{"num_hidden_layers": 18, "hidden_size": 192, "num_attention_heads": 6, "num_key_value_heads": 2, "head_dim": 32, "intermediate_size": 448, "vocab_size": 4096, "hidden_act": "swiglu", "norm": "rmsnorm", "norm_place": "pre", "norm_eps": 1e-06, "positions": "rope", "rope_theta": 15300.0, "rope_fraction": 0.25, "qk_norm": true, "attn_scale": 0.177, "bias": "none", "tie_word_embeddings": true, "parallel_block": false, "init": "normal", "init_std_qkv": 0.0402, "init_std_o": 0.0, "init_std_up": 0.0402, "init_std_down": 0.0, "optimizer": "adamw", "learning_rate": 0.00287, "beta1": 0.95, "beta2": 0.99, "weight_decay": 0.05, "lr_head": 0.00714, "warmup_steps": 307, "schedule": "wsd", "decay_fraction": 0.556, "decay_shape": "linear", "final_lr_fraction": 0.0, "batch_tokens": 32768, "max_seq_len": 2048, "doc_mask": true, "train_tokens": 181800000, "max_steps": 5549, "dataset": "wikipedia_en"}
MLP neurons of a small language model. Each row is named by its layer, matrix (gate and up: input weights) and neuron, and shows model dimensions 0-95. Each number is 128 + 24 x the weight over its row's rms, rounded and kept within 0 to 255. A neuron's up and down rows have the sign that makes its largest values positive.
After each neuron's rows, "fires in" lists the words (lower case) most often at its 100 highest values on Wikipedia text that the model never trained on.

L6.gate287 [148 135 132 107 100 158  96 127 105 149 154 112 103 122  97 127 101 149 137 156 128 104 143 156 112 112 106 126 121 138 173 166 138  83 151 113 135 134  93 113  78 124 127 177 113 117 114 114  99 142 123 120 132 157 159 167 124 134 120 151 133 111  96 139 131 140 194 121 101 134 134 126 136 148  92 139 125 129 141 115  80 163 134 125 110 105 110 163 110  92 179 126 136 120  96 130]
L6.up287 [145 143 132 120 113 142 130 128 125 123 120 109 121 138 137 131 147 154 114 136 114 144 192 160 101 134 140 120 149 143 138 158 163 139 119 125 154 104 145 134 148 100 142 132 158 181  94 101 126 114 139 193 143 186 103 127 117 137 137 174 122 125 112 120 168 138 148 121 106 121 100 134 110 140  81 165  89 155 149 133 113 150 133 149 131 128  67 107 154 125 131  93 124 130 138 128]
fires in: "went", "moved", "were", "remained", "came", "told"

L6.gate442 [162 149 104 122 165  93 128 132 146 114  67  91  95  59 111 108  86 156 102 136 140 124 128  96 126 102 127 107 114 107 131 132 124 128 110 145 134 121  99 121 171 150 112 154 161 108 159  97 139 140  94 143 141 127 135 142 166 170 131 135 113 125 147 143 154  75 125  92 121 121 161 136 142 131 176  99  88 137 140 118 182 120 158  99 167 100 131 125 120 120 179 128  64 155 121 160]
L6.up442 [152 121 114 120 129  79 146 136 105 138  93 134 101  77  98 135  89 122 109 121 152 112 120  82 139  71 139  90 100  96 155 133 143 127 124 113 122 126 141 109 152 134 100 130 143 100 179  69 175 164 117 139 119 135 137 138 182 114 110 130 127 161 123 161 134  76 146 120 111 121 135 108 146 134 151 104 117 129 148 132 152 120 149 102 173 135 113 130 128 109 201 117  95 149 139 146]
fires in: "after"

L8.gate174 [134 112 149 112 128 149 117 148 129 167 103 137 133 106  77  99  77 120 143  88 168 119 115 160 125 140 156 132 159 156 145  95 146  88 131 115 122 163 132 125 190 168 111 152 163 114 124 129 135 142 128 123 156  90 122  79 138 139 152 132 176 102 140 162 111 125 101 114  92 149 137 109 128 100 152 134 141 153 106 125 110 122 145 141  95 129 121 121 128 112 118 138  97 136 167 159]
L8.up174 [151 153 136 147 101 136 146 124 129 132 115 185 135  90 115 142 110 115 138 123 159 134 152 128 136 134 173 103 146 201 102 114 120  85 151 145 131 141 104 125 121 142 167 156 127 118 158 121 105 124 126 147 112  82 158  89  95 128 168 175 131 136 119 154 108 145  75 142  89 176 113 110 175 125 119 113 132 176 179 126  96 133 136 110 102 159 124 113 134  92 162 135 119 149 133 137]
fires in: "for", "former", "with", "forest"

L4.gate47 [114 115 162 141 133 149 161 124  73 147 137 113 105 135 114  28  97 131 149 155 109 163 135  96 166 135 115 148 149 154 126 119 114 125 156 106 155  90 135 125 122 170 133 120  90 138 148 184 144 131 155 128 115 147 149 111 115 116 165  92  85 102 107 128 125 134 159 123 131 135  94  98 108  86  95 121 131 163 128 113 117 117 136  87  84  94 140 120 136 159 118 135 140 164 114 178]
L4.up47 [153 135 116 131 130 145 146  85 138 131 129 136 121 140  94 131 128  94 147 171 152 123 159  92 129 127 142 114 134 164 137 125 162 178 167 128 118  87 149 140  92 146 141  99 164 106 129 158 162 123 112 124 146 129 133 142 139 125 148 139 100 100 125  74 146 156 178 127  70 145 132 140  91 153 118 106 150 143 139 137 157 106 113 148 118 149 116 170 162 179 129 184 155 127 124 144]
fires in: "every", "any", "another", "votes", "title", "language"

L7.gate270 [162 144 102 165 117 101  65 110 135 149  95 162 134 118 147  78 145 124  88 123 143 122 161 128 142 138  92 109 150 146 146 120 127 126 156 130 139 133 119  94 119 140 127 124 168  55 130 141 136 122 131  88 168 159 134 102 166 140 131 123 150  83 156  94 136 153 134  86 151 143 171 143 170 153 132 157 147 152  98 119 125 118 120  99 170 142 143 122 110 147 130 118 122 141 105 137]
L7.up270 [157 129 132 117 115  85 122 140 120 114 123 131 107 136 139  90  95 141 144 152 143 140  81 140 131 128 188  98 147  88  85 124 123 124 138 120 139  83 109 100 164 146 139 134 147 116 121 118 137 118  86 101 153 129 147 157 176 135 131 156 132 155 124 104 146 156 120 118 126  95 104 122 108 184 131 130 119 147 149 124 154 114 150 151 160 191 156 150 147  76 148 140 118 143 101 166]
fires in: "during", "after", "of", "from"

L7.gate44 [117 133 154 122 140 106 107  90 142 123 138  93 115 143 159 151 106 144  84 139 179 136 127  97 118 148 119 140 133 108 132 103 199 134 165 163 153 129 116 134 149 123  92 125 150 104 179 152 162 118 150 139 151 104 122 135 156 176 165 124 109  95 163  73 130 130 142 128 166 158 160 153 133 171 137 150 131 140 105  97 125 116 127 123 123 113 106 122 131 175 152 168 118  91 146 139]
L7.up44 [119 175 153 100 147 174 158 133  90 156 106 114 153 144 137 127  90 160 132 143 154 156 102  98  87 145 122 124 111 104 121  99 100 112 128 157 117 146 104 133 161 106 162 123 145 117 143 164 156 160 110  94  80  69 156 166 114 116 111 137 135  99 125 110 100 135 116 154 112 163 123 152 114 120 128 130 123 109 104  78 134 143 125  99 125 158 145 148 140 142 116  81 154 137 129 118]
fires in: "of", "two", "three", "following", "four"

L6.gate305 [134 127 146 129 145 125 156 141 106 167  99 157  75 111 107 156  76 139  87 139  96 140 127  89 140 133 120 132 136 119 157 144 120 111 108 149 137 141  71 100 137 114 177 110 151 123 164 138 123 137 159 123 154 126 120 113 172 187 128 133 149 155 136 158 134 189 107  82 116 130 111 147 121 162 119 106 124 115 126 116 128 104 157 128 110 101 152 104 141 151 137 128 100 116 127 139]
L6.up305 [171 165 135 141 131 136 134 126 101 123 133 190 101 119 142 142  80 133 133 155 111 148 102 104 107 121 103 117 111 164 133 176 115  91 129 134 116  95 102  87 132 140 150 152 139 126 144 140 126 140 143 128 139 125 147 114 149 146 121 118 158 163 111 132 120 178 135 133  81 138  94 118 148 168 108 103 148 104 105 138 138 115 140  82 112 145 158  88 143 140  89 158 103  97 125 112]
fires in: "in", "around", "about", "second"

L4.gate383 [172 126 127 138 123 107 135 133 104  66  63 111  94 160 143  90 113 144 110 131 112 162 179 118 118  83 140 182 141 120 164 125 159 146 119 150 116 156 127 149 175 124 149 151 119  88 123 115 123 147 130  95 145 117 133 105 144 149 148 152 166 113 142 120 113 119 113  58 161 159 122 147 146 158 164  89 126 135 139 121 136 142 115  98 122 110 126  89 120 156 132 136 111 144 108 175]
L4.up383 [130 112  99 168 129  92 163 130 112 120 121 135 109 155 170 128 119 144 132 161  80 153 143 113 144 124 166 153 162 119 181  96 146 164 166 116  96 121 102 125 135 119 121 149 135  96 172 130 119 145 101  53 113 113 151 152 145 132 171 129 139 122  77 105 117 135 113 106 148 164 119 108 106 153 129  84 143 135 161  96 145 165 126 102 116 143 119 121 122 162 131 142 106 155 109 153]
fires in: "during", "after", "following"

L5.gate92 [115 118  71 131 129 128 115 111 144 107 129 141 136 130 139  64  88 136  83 145 110  94 110 132  88 142  98 121  85 158 154 128 117 104 115 133 119  87 146 105 142 162 136 125 121  95 138 139 139 138 132 172 138 153  94  99 129 178 135 117  60 138 143 156 112 125 121 120 171 170 132 142 140  74 120  84 166 135  92 125 134 126 108 148 103  87  93 142 120 105 136 140 127 113 155 116]
L5.up92 [117 150 113 164 143  86 134 121 167  85 134 124 108 104  98  66 134 123 116 177 126 117 159 136 112 132  92 101 106  95 162  86 141 130 109 147 141  98 123  81 152 142 133 111 107  97 105 117 102 160 178 128 154 115  73 119 147 136 156  85  81 174 119 143 131 139 118 126 187 186  96 132  99 117 133 124 129 120 148  93 123 158 110 142 133 129 125 132  98 107 139 128 113 122 149 142]
fires in: "when", "where", "that"

L7.gate26 [113 143 139 132  97 107 139 137 116 119  97 143 149  86 128 107 105 124 132 120 148 103 146 145 125 128 142 115 131 167 130 124 117 134 120 139 124  90 110  73 118  91 141 140 191 124 144 172 156 150 119  84 147 146 125 119 124 169 115 155 115 113 129 139 146 121 121 113 128 163 110 175 165 125 164 122  98 108 132 108 153 150 149 147  92 127 102 119  92 138 158 107 122 146 120 149]
L7.up26 [132 138 122 120 119 163 129 172 143 145 119 127 131 120 128 125 149 164 153 131 118 145 104 143  90 132 157 126 111 109 134 181 158  86  77 127 115 103 111 114 135 101 118 142 150 159 128 119 150 180 126 106 152 164 105 123 123 183 116 114 138 134 122 145 140  94  86 124 132  93  94 144 134 115 134 122 106 134 127  88 155 107 117 122 114 125  91  90 114 124 167 141 119 130 118 125]
fires in: "this", "that", "in", "there", "therefore"

L6.gate350 [145 148 150 119 126 170 130 120  95 126  82 130  98 150 106  98 110 152 110 171 124 132 163  69 111 137 114 120 130 158 171 104 146 109 127 110 149 133 175 148  97 137 136  98  91 159 125 145 125 136 120 135 150  94 169 112 181 163 130 121 101 129 142 106 112 138 137 101 160 132 143 122 162 145 150 102 146 138 105 131 116 103 163 136 110 131 116 128 157 127 140 143 103 116 163 124]
L6.up350 [121 131 127 136 109 136 116 102 106 149 104 117 105 140 106  94  82 127 137 173 130 130 172  92 143 154 124 122 131 185 146 115 110  87 163 136 122 104 157 104  73 137 129 109 126 162 113 140 146 112  98 145 135 104 107 105 174 134 113 143  97 137 111 124 110 156 136 128 149 113 146 115 126 147  96 121 137 156 128 157 102 114 128 161 116 173 114 149 141 137 117 175 105 130 134  83]
fires in: "every", "any", "last", "first", "fifteen"

L11.gate289 [137 126 173 108 111 108 110 105 116 154 143 148 140 147  99 171 105 151 127 116 129 134 168 186 139 102 167 122 114 131 133 129 143 125  78 131  81  96 137  89 156 157  90 121 130 105 138 116 163 128 150 156 150 104 115  98 121 156 130 135 119 121 145 111 119  88 162 118 107 137 102 151 160  63 167  94 144 134 140 137 122 112 168 143 132 139 134 155 110 149  96 118 150 137 142 127]
L11.up289 [137 102 150 160 120 113 176  75 124 122 147  99 113 117 129 126 177 139  57 178  79 157 133  95 118 169  94 140 116 147 113 127 169 138 131 143 112 127 101 148  97 127 152  87  79 117  93 102 186 149 137  92 146 157 112 159 150 138 123 103 157 121 154 110 131 143 124 103  60 122 125 110 109  93 142 104 156 155 159 124  86 107 121 157 159 111 131 143 143 175 107 107 109 130 125 128]
fires in: "united", "world", "national", "european", "international", "great"

L11.gate419 [169 137 109  90 113 121 133  86 116 139 101 117 201 142 103 122 129 162 135 122 156 142 126 156 124 115 118 156 158 124 120 134 149  99 117 148 119 126  84 122 123 122 107 164 102 160 161 168  96 136 132 126 150 116 102 113 137 158  80 111 147 106 133 117 127 132  95 114 143 139 148 135 142 125 136  98 117 173 136 105 157 125 132 191 142 164 141  97 127 146 123  87 110 150  92 149]
L11.up419 [159 135 105 152 119 152 126  75  96 132 107 142 127  64 129 144 126  86 117 162 146 180 137 108 117  99 102 103 135 129 156  67  92 152 125 155 123 144  99 137 100  95 150 129 131 127 133 155 137 142 154 143 121  74 139 111 169 132 112  86 123  76 146 134  94 136 110 176 117 135 131 127 160 137 125 109 142 144 114 140 178 151 134 130 126 140 177 144 136 164 102 136 131 102 113 163]
fires in: "in", "information"

L9.gate402 [111  77 117 137 128 147 121 151 129 122  68 127 134 145 101 136 127 163 104 116 129 121 163 151  96  76 144 181 144 144 154 134 155 118 150  99 164 134 154 144  98 132 140 118 160 154 139 105 110 120 124 198 136 153 141 127 137 119 120 179 128 143 159 141 146 130 132  91  79 138 122 127 121 133 151  86 148 133 154 137  97 156 130 106 131 123 109 145 109 115 104  92  98 122 114 131]
L9.up402 [127 125  99 139 128 126 139  99  99 110 129 125 100 129 119  97 132 110 136 146 144 152 141 116 103 118 102 116 114 176 150 104 103 113  82 148 101 176 105 123 126 170 138 120 164 100 127 118 166 144 121 139 114 157 129 163 127 129 160 169 112 136 161 179  93 150 180 113 137 103 103 133 146 111 165 137 160 136 137 109 119 134 150 141  97 170 134 112 130 103 128 102 123 151 135 152]
fires in: "and"

L9.gate37 [148 105  92 119 160 124 137 158 120 173 137 127 140 135 135 110  99 136 133 187 127 101 139 114 103 122 150  96 144  95 151 117 116 139 159 132 130 128 150 105  95 148 153 150 158  97 122 122 139 142 110 138 132 143 150 182 123 174 130 196 103 114 188  99 157 150  89 133 106 120 114 137 166 117  91 126  89 136 148 163 161 157 112 110 125 126 108 128 111 117 138 137 112 104 111 156]
L9.up37 [133 109 125 109 137 110 123 115 148 147 158 140 173 120 147 177 119 153 104 162 146 100 120 134 102 105 140  90 124 101 179 156 133 112 150 107 111 125 128 109 147 124 118 103 174 127  79 167 115 135 111 130 120 146 175 103 135 129 103 150 133 139 136 102 133  80 116 143 143 154 133 128 138 130 142 153  87 164 121 186 150  93 121 138  70 136 185 120 167  93 157 161 133 120  78 155]
fires in: "after", "ft", "at", "while", "following", "with"

L6.gate416 [176 145 127 120 122 138 103 118 117 153  86 143 144 128 122 135 137 148 159 115 129 152 110 120 133 139 129 113 104 173 110  91 126 104 139 144 119 119 143 130 127 143 132 135 161 115 145 133 137 148  98 127 149 129  75  96 156 153 134 143  88 144 187 141 105 168 109 148  90 162 112 163 141 149 134 131 130 186 119 139 139 114 120 152 118 148 115 134 121 114 122  86 108 136 123 131]
L6.up416 [152 118 122 132 116 184 115  94 126 119 128 163 115 175 141 108 160 157 148 111 121 140 155 139 121 146 153 107 133 149 141 125  93  91 125 112 111 139 177 169 135 130  77 114 120  99 124 140 106 150  96 135 130 162 109  71 128 140 142 157 143 176 126 161  77 147 122 140  97 145 103 115 122 120 129 152 128 143 118 167 106 119 135 133  94 148 150 123 152  96 110  96 144  97 144  93]
fires in: "de", "delivery", "confirmed", "del"

L8.gate144 [153 109 157 115 119 135 134 111 102 144 126 114 114 158  87  88 111 167 123 101 133 123 133 131 150 105 117 112 113 152 110  94 169 124 178 112 112 128 133 148 127 163 157 127 143 115 109 135 143 142 131 150 146 126 120 134 171 130 133 111 108 147 159 149 150 115  92 117  90 168 133 128 170 106 107  92 141 140 141 117 159 107 149 113  75 192  68 102 122 142  99 100 136 139 121 156]
L8.up144 [185 156 126 121  80 136 127  96 102 165 111 129 124 147 101 146 123 101 178 149  91 128 134 141 138 136 137  97 101 155 114 164 100  94 146 100 151 104  81 118 125 148 146 148 102 168 121 132 113 171 140 155 129 108 152 147 146 125 142 127 101 142 131 110 109 151 106 138 127 140  77 163 187 191  91  97 134  96 116 161 128 118 122 154  94 146 118 142 121  98 122 118 150 130 133 133]
fires in: "the", "00", "30"

L2.gate230 [ 99 151  97 118 108 125 133 157  96 126 122 171 101 154 132 107  91 147 136 147 117 133 195 160  87 158 121 109 134 139 127 117 136  89 135 143  86  72 124 107 146  90 159 141 148 159 124 151  69 174 150  89 140 183 104 138 163 154 132 135 160 120 111 111  87 139 108 108  69 133 132 140 116 136 144 148 131 120 128 112 118  98 135 163 120 130 110 134 145 135 145 128 150 134 137 152]
L2.up230 [164 150 136 140  87 137 136 125 112 116 114 138 108 101 154 182 133 129 116 130 142 160 142 121 140 144 171  62 151 124 142 131 116 114 139 155 130 144 124 125 181 175 124 145 146 138 157 123 108 148 158 128 146 119 140 137 128 133 131 110 145 115 151 116 140 122 112 161 122 102 125 165 149 109 129 132 111 126 130  75 134 129 189 151 126 143 164 155 137 131 125 131 128 125  98 113]
fires in: "in"

L8.gate6 [143 111  82 125 177 120 100 105 100 106 145 133 134 140 116  72 137 155  95 116 138 133 164 135 117 123 124 156 113 114 184 172 163 146 118 104 172 142 137 134 117 104 101 123 130 108 137 114  90 109 122 158 109 161 148 100  99 117 166 118 120 135 143 162 146  77 162  87 124 141  85 132 156 123  98 149 118 148 109 166 101 148 122 183 151 138 122 112 122 152  88 121 115 108 133 172]
L8.up6 [ 61 110  83 145 135  93 141 138 135 109 124 123 172 151 129 118 134 153 120  94 134 127  96  93 165 131 170 121 131 100 119 174 141 150 126 108 144 197 101 104 130 127 108 121 160 129 121 140 151 145 107  84 110 122 175 130 120 123 137 182 158 124 182 163 155  90 150 100  77 120 145 161 117 130 115 117  89 144 143 147 134 137 103 131  94 128 112 101 111 153 172 103 122 186 158 117]
fires in: "and", "genus", "then", "gallery"

L2.gate373 [112 151 163  86 144 160 109 169 147 145 161 126 129 104 128  97 129 129 113 105 152 130 142 140 119 125 117 121 129 100 169 108 150  94 139 139 139 125  98 168 175 109 120 157 101 102 149 123 116 164 114  71 118 164 123 129 154  98 106  96 146 142 143 122 139  92 139 118  98 116 138 140 130 124 164 152 114  91 149 114  84  98 159 119  91 162 142 146 140 101 126 128 131 101 159 149]
L2.up373 [120 143 133 121 129  99 152 122 108 137 159 122 110 179 150  93 126 144 163 129 138 151 119 150 152 132 147 144 171 178  91 140 157 123 142 119 161 131 123 193 150 125 133 158 139 135 152 129 138  99 126 121 108 160 142 119  88 123 119 122 133 113 109 153 135 122 126 148  89 147  95 116 111 102  81 162 137 117 136 140 149 152 131 132 110 170 111 114 121 139 154  89 118  76 106 168]
fires in: "went", "back", "came", "moved", "background"

L12.gate62 [112 107 155 162 163 161 178 124 104 144 118 126 128 113  81  93 127 139 131 139 112 130 114 136 134 125  98 145 135 119 146 137 149  92 133 152 124 167 127 159 163 102  72 130 174 113 144 118 124 127 131 184 127 167 101 174 101 166 147 160 111 138 158 170 142 103 124 123 105 119 126 141 170 159 138  96 137 146 130 117 137 149 123 119 108 170 108 122 126 109 127 137 119 159 164 131]
L12.up62 [137 106 168 134 126  95 156 143 164 160 139 152 113 116 154  49  97 122 163 155 141 122  91 115 127  54 146 123 114 146 147 104  90 114 145 136 130 124 110  99 192 149 152 168 161 123 136 130 129 112 142 130 137 147 117 115 122  82 163 122 111 145 149 141 120 159 153 122 120 104 121 147 147 120 102 107  93 113 147 135 144 137 139 134 140 121 151 122 119 101  90 138 143 132 114 139]
fires in: "and", "to", "jody", "but"

L12.gate190 [161 110 121 124 154 112  81 123 122 147 103 152 105 109 125 105 133  96 109 101 148 134 130 148 143 107  85 112 174 157 107  77 137 154 122 180  94 129 153 147 129 148  94 124 139  96 146 133  92 131 177 120 136  94 124 134 167 169 143 120 128  95 173 115 102 103 152 138  98 120  96 153 149 130 100 142 129 158 144 144 126 131 124 102 105 159 127 101 130 107 113 119 127 147 134 118]
L12.up190 [160 160 131 108 135 155 131 145 122 134 104 116 126 129 112 157 123  98  94 133 175 146 149  97  79 162 137 128 154 145 112 146 143 156 146 163 153 153 120 124 126 112  93 179 115 148 114 131  97 141 167 142 106 134 163  73 101 101 148 145 156 114 121 132 150  88 122 119  96 103 132 106 144 143  95 138 147 106 135 120 118 174 123 128 104 168 123 119 123 111  90 149 129 110 107 144]
fires in: "to", "by", "of", "for", "former"

L5.gate344 [163 109  82 152 163 132 146  94 121  90 128 154 110  90 111  78  76  95 105 144 142  93 131 131 135 146 144 137 134 110 166  85 144 142 154 141 117 117 114  79 111 148 124 125 145 135 134 126 117 136 161 120 131 152 148 106 149 131 197 144 154 120 129 141 140 106 138 118 122 165 143 134 102 144 111 126 145 139 154 127 112 145 115 130 134 142 142 140 128 118 149  99 126 127  96 126]
L5.up344 [162 133 128 133 150 104 117 115 146 101 105 168 131 124 139  77  99  98 100 147 140  54 101  91 111 138 112 129 122 131 162 127 158 136 169 125 122 140  87  90 153 170 111 152 121  97 137 108 165 143 122 139 113 139 153 120 133 126 166 132 157 125 140 123 146  84 133 121 129 158 150 106 113 140 133 121 134 154 135 126 149 134 117 141 169 141 164 118 129 143 152 162 127 124  82  85]
fires in: "when", "after", "if"

L4.gate6 [130 120 115 129 168 103 126 120 105 113  90 158 105 101 171 135  97 141 103  95 107 162 121 143 139 100 146 169 119  90 115 132 170 162 172 107 118 116 131 134 110 100 144 132 159 132 149 106  89 103 144 156 127 132 137 181 174  67 137 110 151 151 149 114 123 128 151 135 170 125 135 145 166 140 138 103 139 144 145 175 110 106 167 128 158 146 105 100 119 129  86 165  85 181  92 144]
L4.up6 [ 86  90 163 130 130 138 129 107 167 120 117 170 143 107 152  86 113  68 132 107 112 136 101 134 170 101 120 140 149 143 140 159  80 157 132 102 142 143 160  68 130 102 124 130 140 147 148  97 112 110 164  69 142 132 168  95 134 108 113 129 154  94 124 114 169 116 115 127 112 145 133 146 105 140 123 140 114 165 133 124 138 103 120 143 125 157 108 168 139 104 146 130 127 146 117 158]
fires in: "born", "on", "building", "wild", "life"

L8.gate382 [ 98 164 144  93 150 112 124 127  90 154 134 170 142 164 125 119 127 144 155 157 121 124 114 140  98 100  70  99 158 156 160  99 189 142 135 131 133 112 108 124 112 125 102 118 205 117 127 117 155  96 134 151 159 168 143 134 125 175 137 137 137 141 161 132 106 111 164  99  94 177 113 147 139 129 110 150 114 129  73  88 120  85 134  92 147 146 114 137 156 141 131 137 113  76 137 120]
L8.up382 [141 106 116 119 114 135 131 111 148 133  87 122 117 112 113 109 143 110  87 114 119 160  83 131  76  99 113  89 157  87 121 104 140 103 163 142 128 119  94 151 129 136 108 144 149  89 168 124 101 132 181 121 132 140  99 121 132 146 144  94 103 124 115  83  91 105  91 119 130 146 125 146 111  96 114 136  93 149 119  72 114 182 136 132 148 131 172 117 116 135 133 137 161  85 190 131]
fires in: "for", "in", "using"

L8.gate184 [142 129 145 115 142 146 158 131  91 136 102 152 161 146 143 119  75 130 146 114 180 116 118 133 116 148 116 129 172 161  98 109 148 153 167 120 114  97  99  85 142 101 130 128 152 108 142 143 190 139 110 174 114 107 126 123 133 135 136 139 110  87 134 145 179 135 163 119 156 163 144 136 128 125 132 144 149 152 129 113  90 138 133 105 121 126  97 131 164 136 139 124  94 115 156 133]
L8.up184 [100 123 106 155 148 143 143 170 129 167 120 120 125 147 115 148 120 126 116 123 125 130 136 104  79 125 149 162 116 115  94 145 134 139 101 142 127 108 144 142 128  98 142 146 149 116 122 153 131 125 137  98 138 107  98 155 129 137 129 118 165 143 147 148  82 141 169  92  86  78 103 144 117 149 143 115 198 123 108 116 120 125 129 140 146 165  97 163 107 176  73 112 134 150 124 122]
fires in: "of", "two", "three", "multiple", "numerous", "both"

L5.gate227 [163 131 160  79 109 155 162 129 127 128 108 149 138 143 114  69 102 161 150 103 106 119 132 183 108 156 136 147 138 128 146 102 103 146 140 119 118 121  95 127 139 147 141  90 160 176 135 128  96  88 137 110 135 137  64 110  98 167 107  87 119 117 130 105 116 112 112 154 154 170 115 146 119 150 139 136 139 142 142 116  86  92 139 143 131 134 141 180 111 119 128 135 102 157 139 112]
L5.up227 [127 105 132 102 121 128 140 118 124 118 103 167  87 158 141 118 141 114 150 135 153 146 113 177 131 157 147  84 151 157 168 107 132 157 153 130 116 150 142 141 118 135 131 132 156 150 177 112 118  88 150 121 145 169 127 125 153 107 119  84  89 135 153 126 103 134 114 143 141 118 131 153 102 123 117 145 114 120 135 113  90  96 119 108  78 136 158 156 159 108 114 132  81 133 157 132]
fires in: "new", "well", "qualification", "in"

L2.gate94 [145 103  79 124 138  72 118 119 107 116 146 109 140 136 150 136 112 138 134 164  66 144 141 137 142 176 131 139  68 113 152 165 155 145 136 121 133  84 139 128 115 157 151 148 153  80 134 125 115 147 124 100 128 126 142 161 168 147 163  97 155 156 121 158 126 120 133 140 106 191 161 138 111 146 117  88 108 161 110 121 137 123  79 123 138 145 117 166 114 157 181 177 134 149 111 150]
L2.up94 [118 106  94 152 168 116 123  82 121  76 129 127 167 109 128 138  80 145 125 123 146 148  99 138 113 151 140 122 111  93 136 113 115 107 168 143 167 149 135  98 128 133  90 130 132 132 138  92 107 120 172 133 129 143 163 155 141 132 143 123 132 172 141 155 121  99  93 117 151 165  96 167  96 136  65 109 120 164  88 151 143 139 146 121 134 108 191  99 102 120 138 114 106 124 129 131]
fires in: "that", "after", "msx2"

L5.gate324 [137 107 186 131 134 135 142 149 101 143 136 143 118 146  74 155 112 114 115 144 112 118 138 135 182 133  90 139 103 129 100 107 138 121 106  76 122 136 124 109 131 128 155 106  87 153 123 109 151 154 100 104 122  82 145 147 130 160 129 113 144 164 139  88 145 124 174  99 118 100 144 166 155 142 134  70 132 157 101 155 100 102 135 120 111  65 175 122 123 107 116 125  93 152 151 129]
L5.up324 [107 118 122 139 170 118 149 131 112 109 151  87 170 138 105 150 106 166 145 173 107  93 133 150 150 130  92 136 118 116 131 121 148 122 144  99 119 141 102 158 142 117 115 125 158 141 106 121 132  95 126 117 134 125 121 177 187 110 185  88 107 135 131 102 153 110 178 155 115 122 134 124 135 128 170 112 129 145 135 144  99  74 136  96 107  89 134 134  92 155 142 122 135 113 151  94]
fires in: "world", "european", "british", "military", "australian", "canadian"

L6.gate21 [164  99  87 112 133 140 115 141 111 108 112  88 126 180 131 159 135 138 134 147 110 152 151 158 110 151  77 145 138 130 169 116 146 141 166  96 126 135 138 132 113 114 137 160 105 110 137 149 110 101 130 162 133 125 135 155 135 153 110 131 100 110 149 158 143  88 144 138 145 141  74 212 173 146 137 161  91  94 132 145 127 150 119 109  82 107 147 145  99 132 140 136 121  93 127 137]
L6.up21 [149  96  91 103 127 119 147 175  89 101 140 102 105 150 170 171 118 124 116 140 129 175 150 165 116 152  91 154 131 140 143 135 123 138 172  73  86 153 130 125  91 112 135 162 106 127 149 145 123  95 137 154  90 144 119 144 136 116  84 146 107 132 129 156 134  89 136 167 137 139 105 138 120 136  97 158 114 109 143 151 121 147 116 121  76 108 125 136 110 135 141 120 149 102 181  96]
fires in: "years", "did", "went", "came", "months", "could"

L6.gate267 [ 98 140 111 113 118 153 102 133 165 129 138 123 108 100 141 135  22 107 119 141 130 114 124 118 130  92 129 128 113 118 173 119 146 109 114 104 130 135  97 103 167  94 149 142 146 108 141 135 141 157 138 146 124 116 129 130 127 141 158 141  99 138 154 118 148 135 138 111 157 129 124 149 166 134 132  90  99 125 138 106 157  99 151 131  83 137 115  98 130  98 160 114 120 128 106 150]
L6.up267 [ 82 140 137 118 100 152 102 128 127 147 164 123 112 137 168 153 108 126 127 102 122 154 153 154 122 136 168  85 116 124 167 137 108 102  82 107 102 136 114  94 151  93  93 101 167 105 132  90 130 163 121  92  97 112 102 157 168 109 128  95  97 116 124 129 141 129 124 135 174 146 106 110 117 138 135 125 105 128 124 124 127  71 141 120 142 139 107 139 183 126 144 153 134 119 113 132]
fires in: "there", "same", "therefore", "contracts"

L5.gate273 [103 115 119 105 128 113 153 109 115 107 109 137  93 157 125 133 103 160  76 188 124 141 159 144  92 143 151 129 110 106 144 147 156 138 138 155 142 118  96  93 113 124 170 102 144 125 161  89  95 141 169 124 177 158 117 116 150 104 141  97 135 124 144 130 133 104 137  70 114 116 133 121 144 184 102 107 147 132 120 117 135 128 126 135 179  84 180 133 173  97 151 151 103 144 108 141]
L5.up273 [166 101 168 101 146 122 166 110 122 132 113 182 105 133 138 136 110 156 115 140 102 112 110 105  98 130 154 143 134  93 189 109 160 145 163 130 100 117 129  87 108 140 157 105 133 147 186  92 180 141 127  61 153 141 161 129 116 140 154 112 123 123  93  99 120 153 120 122 120 166 126 154 124 158  98 120 142 147 108  96  96 149 121 136 118  96 157 153  91 117 164 138 120 141 146 107]
fires in: "during", "involved", "throughout"